Weights of a small GPT-style language model, trained from scratch on English Wikipedia.
Size: 8 layers, width 192, 6 heads of 64, MLP 768 GELU, vocabulary 1006, 4.94M parameters.
Architecture: tied embeddings, capped logits.
Training: a variant of Muon for these matrices, 213M tokens, 6510 steps.
MLP neurons of a small language model. Each row is named by its layer, matrix (up: input weights) and neuron, and shows model dimensions 0-191. Each number is 128 + 24 x the weight over its row's rms, rounded and kept within 0 to 255. Numbers have three digits each.
After each neuron's rows, "fires after" lists the tokens most often just before its 100 highest values on Wikipedia text that the model never trained on. A number after a token or word is its count.

L3.up449:139088117126146181130120114117160094118141134153128151083161121123113162111146112129132126109126116142093162105132136172127093136124182163099140165069124088111147136126113143102109123162138111178148140112141163141140103172142129163163178089134127115180137094142115120107096105130166106119124138138104105127123157116134110112148164140158137090133101126138114132110106179121137102059172126098094075118122174104101176105164124131090109120116123114106126139105159129139128114114119117126108120171147121114127138146168106107103137134185116158108113132144122100109146117129146138111
fires after: " Re" 29, " re" 16, " r" 9, " st" 8, " A" 7

L3.up140:117201115112155124135146157118145166170085130124144107118137134111158097106148099092143109120132159104121116149151142144126134122152094165106143099124084056116111144157132151162118151138154110138121124182087067138091091116117110129148172087130116130107179118096154129142133109148113121130135175127154118131058114154129082103146092125128138123116109144144097169117155104150086167166136090131129100090155138139124145115109103130140115126100088135148117151141112135126144079141139122165122105126122163146138120135163145105089123114106140135116137151134135113143124135134164111145
fires after: " ra" 15, "ou" 14, " o" 13, " tra" 9, " a" 7

L3.up564:116114145132095171166140134121137154147148119139166138166187135132136140197122085162172080136165116118146125110105120129113125118135111101109106123110161133108158146097097147122156105164119103122130096126112165140135164087135153150084141149104116128126119126136137193127114116133116126133191159133129124098129091158090131108087154110118142170158103115139184104134172134130113178117124112083082143143115125069110118140139107108111136163108108128138127140129144106125141128128138083148133115138089114138146129090115116120130148123137120089083120126168114085140113104151139137150
fires after: " s" 48, " S" 20, "s" 6, "ash" 6, " " 5

L3.up148:161115146091113150126076145180139091098141107121130130162137099124148142116102136119140125129157145145103139109072126163171140126128127109097138163104152095126138133143132133141151127092123166107135130112124161121136122093097140127137142137092132108129110127141139105091071125137112180144127128092145139166115074110134148151116097088126118120142133080150112144144172143143147180123131122113094123122163153140142109130176094145169137143134126099157094139123112099169111153182123112141080144142096082094119109089134155118126112139076119160137111119170121139165135176112107149142
fires after: " l" 26, " L" 21, " M" 11, " f" 9, "m" 7, "L" 4

L3.up170:119124130138115152148131113121106136118117141080139115144191094132112140134149107115131146124103182087106115108174114127145154157117126156126146154131152108120118161152111142142149085153136099139146096138122154142143139115123145144108148077131153133110064157155147124119125080132135124124134132152077092109153063160098155149099115124109164125131128139105158138131139100127162143159155139172120102109109113127123073095127100113160127144121114117094126069140155134134093117097154156124067133134126134136139128099140118193145088156136107150117134090135089099169153132151125151151
fires after: " the" 17, " w" 12, "L" 7, "an" 6, " b" 5, " his" 4

L3.up720:123148133140131157127136113129128104136163107126170137123119142122125127155125117143087136062136147159137108117090122114154102143141165133101130164159139152135129179155173124118147185131084167132118136124107162056152153163110135147112143083115109127127121163156168100124148135148129122131126122130121111105101134133140120136116159147145167095127093136124095129146102157151122127160078119099134098129162130147090071132125150106117139117138143122131095155131105084083091087099129097077148088121180116139099130118130108126141135127136163163085132107133125174111127098122115177132
fires after: " C" 14, "and" 12, "im" 10, "ad" 7, "ag" 6, " S" 6

L3.up665:137150175181148139148072135126142126129129116110137192114156145120120119084148109119120136130115142118125098148104140156104150111076114111128119088136104115149117164084101133123116151131093127123147128146142133127143123152156131121152117141067150105132141133143142098089127137151144143124126111108128129125106112149123114157116124120067144164101086155133109193083160112137125149110151138151109149153151125114117108163178122145113094141122117137180128121100144085130148101149170092120113092182122163126140163107170120087145115100087150132092139090109132114160113164160153126114
fires after: " T" 22, " W" 17, " the" 7, " w" 6, " K" 5

L3.up649:142129084185158098148089113106102150162175105131141110110141133109108128171143133154109160143134104117167072106152118117143133138135087142125135113096108120086170075130152112205143089094085140151108160128100124123096111109146097130140154145126113145114136131143133163123141138096158142079167151105131116158158099134143144144121159157103137140095135142168086118135060144106124127104115128107114139143117145131097112146144101143099101058087142128136120133110128114126139127154135103152113159123125154123141119123121166171094146134139119126151151129120128156129128149159131161144
fires after: " att" 24, "st" 12, " o" 10, "ort" 7, " S" 4

L3.up626:121102122150071113132155137133127163108122146172145131133108065118165146118137119134111125091140170112144131065073154144109152126121131126121150134135118151121133118135116153096166151146117167143130124106157135143151124149133093165119083115132076109083122133128149130175205060117160084151124097104116103147095117165100128167145136165147118131100133141126099132137153183152122116102107185091146155114150114104117130116137133116163123163096104129115119121113119135098115127119132118107105118139137114165086105183133149157113139146104145160129133149116145105131131129139134119140
fires after: " w" 20, "ear" 12, "id" 10, "it" 5, " Fran" 5

L3.up411:154063126098122125129084123128125141104114121132111128072154125121131171138132131100156152100196143153147160145123103162100131135129102145105104149176109122146117125127119131136207131154106120106116086120146132137065129168143100129108092107113142137135092109128163096109128101135127094112130133143093156165153107168126091113117157141126131111144135142152157156159122166121110183128116137118139153113119126109161091147095097124106116095122150124132139119133115156144135139133088115141122125125061134153120114114137121141128117092174164160141119146140140106132125168105084162177
fires after: " m" 15, " sc" 12, "c" 11, " ex" 11, "r" 6, "uc" 5

L3.up757:072124142092130116181095154145119138132137132140152148164120117157177107120138122132139155095135085150142139150116132137124147145110103130126094098084147142110129100107100173106127131107123160126117115127116093120090118156129111146110112120132135166140120171107121144131159155118108113090139121111193174085133190128109140130123087155110157139127126119130169154149124132175166111105128087148156124141141123123124139103155111071153117106132143106158157096117121143112113115084117111116102127152187142151142149122151140117119169079146141156100086105113082137130118137089086108124
fires after: "ist" 21, " to" 17, " w" 15, " off" 9, " W" 7, " D" 7

L3.up754:160144121145133155115137146155140114142146104111089105092117121151125100123159112090169126135092093162128093117127153141139161169140116097129095133111081155147118123130114113106149134151113142138166158126134143116100053114089131186126124108132141141147169121131090169123105157120136159159092110155106154119144129147108132137102121135131142145100152122115133158131118114117108093146147112134187106095129133145138140159143114145129136127157144179115104102144134131117139132136138128115120140161098089108151178211167077161110127071119092083135131139143130110139140107082112125134
fires after: " ad" 26, " A" 22, "A" 9, " Re" 6, " Ad" 5

L3.up150:132146131088122144141095150141113135145139117165146154114097157130159117118161094085090166132118138126116099132093163107103132146124126104142143134133115145119142173115124107102129133117154124126150137128191116095104136123115116118069148082162150118139187157111138154146148145154124172117123135088102161113079113139125126144105130143106133115142077085137163142127150127121149120091155168130134165121095125109126108114115108163075140110141129101114108091110149101160109104111137087123107098139144174100179143141152136106151142162170132105127092112129106116134168159146153077159
fires after: " st" 28, "1" 24, " w" 10, " s" 7, "m" 5

L3.up560:132102106184116162133097136114143132140134157084137190136112173157152170130096110154069123175122149136174138150134149127109153099089122130140127129118127108107157096159119131084129140107133120182150108112137169091117080135127096101121153127131103125096093154130131110119159125112155132088141094097137146148138098087110128153176146138129146173077117117129064109125120130101165143117176142111083130169116093114133146153102126133151127121145130135091105130123106159133137113127146184124104122131125115095113149115126126128122146143137088128133113146149123159117147112148175128133
fires after: " T" 17, " Sc" 12, "ec" 8, " S" 7, "or" 7, "ear" 6

L3.up738:130124140125119144197106101143165120127149095138131113124146126135114116101111106164091146120125139140138132125129120134107173177127141131156123106158142099111166134106108062138175093120121169130109122139170139122110127082143137091140122153123200106162127088127087129115130124127141128165162071112100114145137111156145143130129083135144106122088155123141146100140145113167137134154118125152128124128093156153133127152108097124152106104130145105170140122094107158113147153148169139158128115156087097149140113154128153101069111159142131126098095093121129109171115068107122105126
fires after: "\n" 35, " " 14, "y" 6, "===\n\n" 5, ")\n" 4, "ime" 4

L3.up300:103087143136133156136160090175115180128108121174141151131107142105167152148102119096153134135124124128157111131153136119101073090140160131133108124064115112121079099169126153110122167127119123133134118127110130123140158122134067159119139162124143099165147157121110115125097127112125130136145116105124103099120085107137096108161135073156138147118109131094146138093084107149100116140105151135151137101131163119091149113128138123090215173186122127170155094153149125141147111129156116112141097135154127112160174139117148110134125121103131131139147107121130132103133106151116141133
fires after: " v" 14, " serv" 13, "end" 9, "u" 6, "iv" 6, "v" 6

L3.up511:149126165146066125191105111142135158123099112138082141122107134153104142090131096106143136146097108149167093085138124123108145137135103118104121165156147136084154123177136132129138135114121128121146184177136155093163090119129119128124152122154125140123162106157130115123112155154121117125104172107166110105065145140068142147123150107179097117134084141139113095151137166112163123136125099153130147129121139127132136074154111128114108117125129166157164167098119114131093147112144114121092126107135159129151101115147086124144081129123131086147140161116147147127094114153124136129
fires after: " in" 13, "b" 10, " at" 9, " s" 8, "at" 8, "t" 5

L3.up160:104148112158128141136101170136111100150135108101133109123136113131123127089105110136120126105151137137127119098113128157134105130169143115133145098122096173117063115132120110138185118083105131140109101158131142129147158135085077146142147143128098122161147134131136120134140104118085125079113131161149145142160063151141127163121092174084128131149132100133148111135117142109121088103116145156124140139143133152129112136112145142106127137092153104115154107102127168153108110077103157154166162159137166134110111120126169146144139147150134142098125126125114167179084096109134209164
fires after: "." 35, " f" 15, "ar" 9, "g" 5, "4" 4

L3.up739:128128112132096109123075117147131123102121124162141140168118097120122125148089137096096120131078140133150155131136152139130140114133115125133151136145158139090120094131164122156124122149144103148137117125129166112127104140102115150148169106101099105100158118117135117181136142128076129128098156119117142119159098186121122152115111139100093187105105148137137138115117126124129174182147157112162123107113096073146125103109083140102107135130146118152121139138085119132155138147113182125138095151155073141157141156117129115144143080098119089138167129138189122149117087190124118155
fires after: "um" 29, "ap" 12, " No" 11

L3.up723:097127144120113124131144104159105144126172091130151118159134128159122088134129137136140168118168112127107168172147137101142133118085135139159144120129161104112122127172156136106115149116166093165105157122147154098123078156113090121184123114108086133113103136125112128086111136127143120118144110148140147140121144109147175114135099142115137133130121096109107133088120138126139155126094118123113135131137187136123157138139141127110115148120092062099112170148132152139153108116098091130112152175177172121158097040170121129119104156106094116147118152110139128145094134137134167104
fires after: "ar" 14, " r" 13, " f" 12, " S" 7, "f" 6, " s" 5